Weights of a small transformer language model.
Size: vocabulary 4096, 19.5M parameters.
MLP neurons of a small language model. Each row is named by its layer, matrix (up: input weights; down: output weights) and neuron, and shows model dimensions 0-191. Each number is 128 + 24 x the weight over its row's rms, rounded and kept within 0 to 255. Numbers have three digits each.
Before each neuron's rows, "fires after" lists the tokens most often just before its 100 highest values on Wikipedia text that the model never trained on; "fires before" lists the tokens most often just after its 100 highest values on Wikipedia text that the model never trained on.

fires after: " ", "|", " /"
fires before: "0", "4", "3", "9"
L16.up174:101111099158142132121115091132163121129117085114175135102166121127120139130072092109156137173123092126171172146143149143122155109109127083130087082121112121133159137149135131123158137113115128165130132154142106148127158101154104180127111131133155145123141123124134085105163151141124102116125105146157142149148135125120121132087124142154074102159116172165114130120113122115138145110066155133139139140100079142125158099156126116116096087085140129127140167131148126129136116119139120119167115162103138105145152165129112115114105088134130117126156144132150135111146102111121103142
L16.down174:124103136090097124130129111111130158107130161149113153144194107163163138074151138110127153151102188137135117121104079148077106123090122149114137130147174104148090103116148144094127052147144140151134162144139123136114122072125103152094110131125121121089109114097134097136145135128134117132120147093131145170111122101153120126139115095093147105131080097120138121124098168117084120088162148135119115176130171133138107149147129140111158137141117138162093104140128168154118093127131138124159102124154102133114167140117170110110136092114149141119141145156132109127181136103136167146

fires after: ",", "0", "3", "4"
fires before: "0", "3", "5"
L14.up522:107093135166112101094131076143102116154134146140148094147114123153110117129117141123152144105153131107118116128143102121164106127102124082121142157097118122073143198096104163150114102172143143168136082140141123118070092058112106105133151123109160139148148169131133107080112133112156124153148156160115122180149122095152102083146125139119131134122135128131130099162122122130134144135087134144159165163148094136150116123133084131123144109132102126127151140114124138159139152128120078109110116111155166102154126127052149099122141162099102134124149135114160155112077133131123133168
L14.down522:150142149118111130092143137158098172145108128132164123159138118131100142162107123114160100159119091119124134129142158137080105124114208139176096124102148145155153120121122193119124145140100123116115125142123111132156112141112128175129137114143138127133095107124109117108126113150148132080138166100117132093150151151151169102069150115117141103123141139158164160117120154104098143092152138098105130147104161121084110150112128091125116118117107114089081117145134166113079147141151093155130147152136069110131147138139121137119106117143142091097099121134096144133138159118117161125

fires after: " (", " was", "\n", " at", ")\n"
fires before: " ", " in", " on"
L16.up404:127134111189128126142136127091133119138114129160146136099101192167144154118132127147128118160138130091098149108148127127125094063166125148068136123148116142161136155128133152116133114088141155128141143121106123099138144145164113165132122136158118096114121134114125141111105117118152171154145132122132105135123123065094120124102099149129107122153115076170193142161112128139095144155115153155136136132142134117110154134120171124115151166148146140113157127148131144148060103157152153123149101126146162120143160110129126148125144083092143158110129103124168132149150110111117093150
L16.down404:136097110150097129127084104109135117115112167149173116111121103105097108124126132107085131143131118128114131134093134112094134129118163069103105147164132109160108112075121125143115190146074147129136142115100102155155182070093131142123102088103144086142156150163121142148123105114139150139129120123142102160120130163087130127140135134144121126125170164128124144120134094167151111141149136116131156135136069142123154114160104106143107118185147158140123104107129164072131122107159127102142152083075108135150154143137154138106117103128122166171109149100109137145118118111143141118

fires after: "9", "8", "7", "as", " Re", "res"
fires before: "2", "4", "3", "6", "7", "1"
L16.up848:092128065120076165180147142114130117119123108141088121115131116111102126117123098145142138153093128122136152149139120125101070144131135115163118147124113151111137150113091152098079171105133119149102103117121152121110178134100135149107151096162119146219141138099127117126089117144080114077133138141126091099121115145110148138136112135118104096096120101131125136107116156129131152120155123140152145106137146126142138138130127127106095139141130151105081189115113154121120152136121130138118171078156128125098099123096158126132120151110170140113124139140107142158166119152165128162
L16.down848:146132163139130149117101122149163118109117093134080135097145142123164145120130126155140148097137098139102142153147119139123110129153134165110131135156106076129128134153175111085157118139121133123144143112163149134141052112183084177112103161124147141111128115134106141115145131137120165167116159157127159096072123068135132165083140179114120162118181097167094122087113079100128113108162149107168140124108141119127096117139127100157091138118107131142138118158118085146137132123085128117101144108139115118132134143141115127161146141089162134165162138092145108125162136151105146124

fires after: "|", "\n"
fires before: " |", "4", "3", ".", "8", "1"
L17.up979:167147123110100119163109097139128141132158096147136137137152180152093158123114113143148097162104125111107119110136114133127114118089095152137127123147119162117127138109113131115162108124133106148107098135154148128126160140100065142103154118146145110111157123132116130068127141103182124153124129164091130155112154097107078135159123131139109109144115103109149135143138160116081109128116106136094146134145103127084089151124146095142187163145130147135134139142134118148129156111110122096125151136116122146160132143128147120047116137063082080132164134131109129123131145121133119140
L17.down979:100092124145124108120133156127136120126156098138147125124128112129134137166165123136133110122148129129118134171117151097123096156111176135133110114140160113112107159128114107156137138102121144166170167139125162159124134116138078137111183116134145124138131128111111118102125122120127092096118121113166113127140147130098144117155149109117112151092152139155155112141066129150141134165110201131172162104139154160077112102169155134092109121101146103100130120130169147139109146163141088125097102127119112134136139139147167132127111144150121120146180117106101102155115097149190120108

fires after: " ", "9", "0", "–"
fires before: "1", "2", "3", "0", "4", "7"
L18.up519:114115181108071111145138139131159087176140067124128169113146099116135128110052130147133142117090160140154095116151124098118134128156159077168129165128143095166128113126141153069118090124165127141150099092091113107159126130128160111109134117143122126129088074132086147145161128117126113149142162122121138125142120128136107123127132146122104149146140115115127076087143096124127089116115129119181118109131151141119091164126100128137111144146089158132111119116127153148096117070142092141110105138124128140095147162102144140136104113157130141136117127117085148140143077136156090132
L18.down519:122139134109140114138149084133147142078122111106139101150164162167104098120152100108108128144113106108143148125124135114170136128132103176097156149112142144126131167112168135126120146102125133124140132156132130134146106118168150130128132096118126085128127156123168106121116143133144114072157118089128144137129163089118173142152141077142145142108133151156134109113158148117123151183051159147124116112135150089108128120128168126134121137147151071134170145122127117097117147161106163096117113126126104128132146119131141161144101106160201135167106115076133094109099146104154118118

fires after: " |\n"
fires before: " ", " Total"
L2.up55:150136123129075126113137109099087098143116150127099108095130121143177159130130108115156107134155077119129105094117105156175123148100120129137155140149128121087123119088145110104161145068157135111075146146109129172144095120131226140124116146124132180144094138154124105116129139127166131095169168127134126142145103100127139120155141141141107135147124094102132141098157122140110110155146103144154123114107153118107090149094139157123147151143163143142124121107102144151151086149129200118125134150125119115170138083118143149113106137101134122112110126124073109151174147148109103116
L2.down55:097148128135113149089094147103138096145113143126120144075109114120117144123148160162148151106110132098138142159140108137144104153139079130103085154091107137086142107121132115142112137107122145098159160066145130129139147128131115108133128092139114126148109159134098133114148101150182121110129098172122062161137158177110100145162137134123157107102150125109118076159124088136128135092152163128100141156106175114122103121114166150101137091145107170060123129108129111127172166166154119101093158098108102105121120130099147131123113103095131105087127103112110151117137127122142110111

fires after: " |\n", "\n"
fires before: " ", "ber", "medi", " Total"
L3.up123:059139142109093121146117100113123095121118133156126063084134135120102134171134151128149094092122146144083130116162109122155096120075132128108167138108147120126165114136157149105142118116146145151114103067135097155175110118167127140121070160126169130128116157117131156137133193103111141094134108135089147112128099121153154117153149099106132114136130123138121102082121109094096108148119092160098140116154127118092097123106125193095137163118121155100136127114147150114108132142116131125091111132094146135127132123105129144127114123097149145091144110153150143144090119148148151123
L3.down123:095102100158112123126107150124133087120092087156135121130159156113106155173131135136145142117100161126111094112125133173137122121172127096131096116143150088134136098119128181125116134135116148145093117093167125120093155141105137166103113114124159120124142149103153163165116174089167139124131117150125156148145140119107122126157159087100145126151137147085150089109090107090129142109132106134145155086158145104092127099106068163147149147143149135115131134139134109116087126126141093163106138159125122115146158161139120129131116142112175138085133100131159097075156107138154137079

fires after: "|", ",", "-", " October"
fires before: "2"
L18.up259:110103099112127170118079135158155118140126130152119114090118135079148103164144108119158134137131111077129129107149145156101112081133115102121152120150096130141122137141160156122153126141093106115137108128112149119142144110098114124151102183144106155138109127110155105107112163134116116133119139151096105163095144088117153115157127147101121147120135151127128159107097140108151131132151114089095104127136131128135101157146174120129172156118154140099115105101125116152127152110066134139092127124135139122088156100146182179153136093127103122087102177120157147145160136087148114139
L18.down259:144087144149140116158126148119120105156154140160126147112135137080153105114114168064099102143129125139162157086129125121155100171133145158150117098130144165174120167128093140133166121132112142177139116128128126122133139077149138110158091106123145131134165123119145136123116144125130134139102140133144133125133126117124145199176140077106103127110101142106147081147126100188140174176154116114125073153174152088132121146160154133122165123112150156088123134151118125101100101122110113140152132135161136141085098157138113171094130174155098113113094170137121106141149093080127093114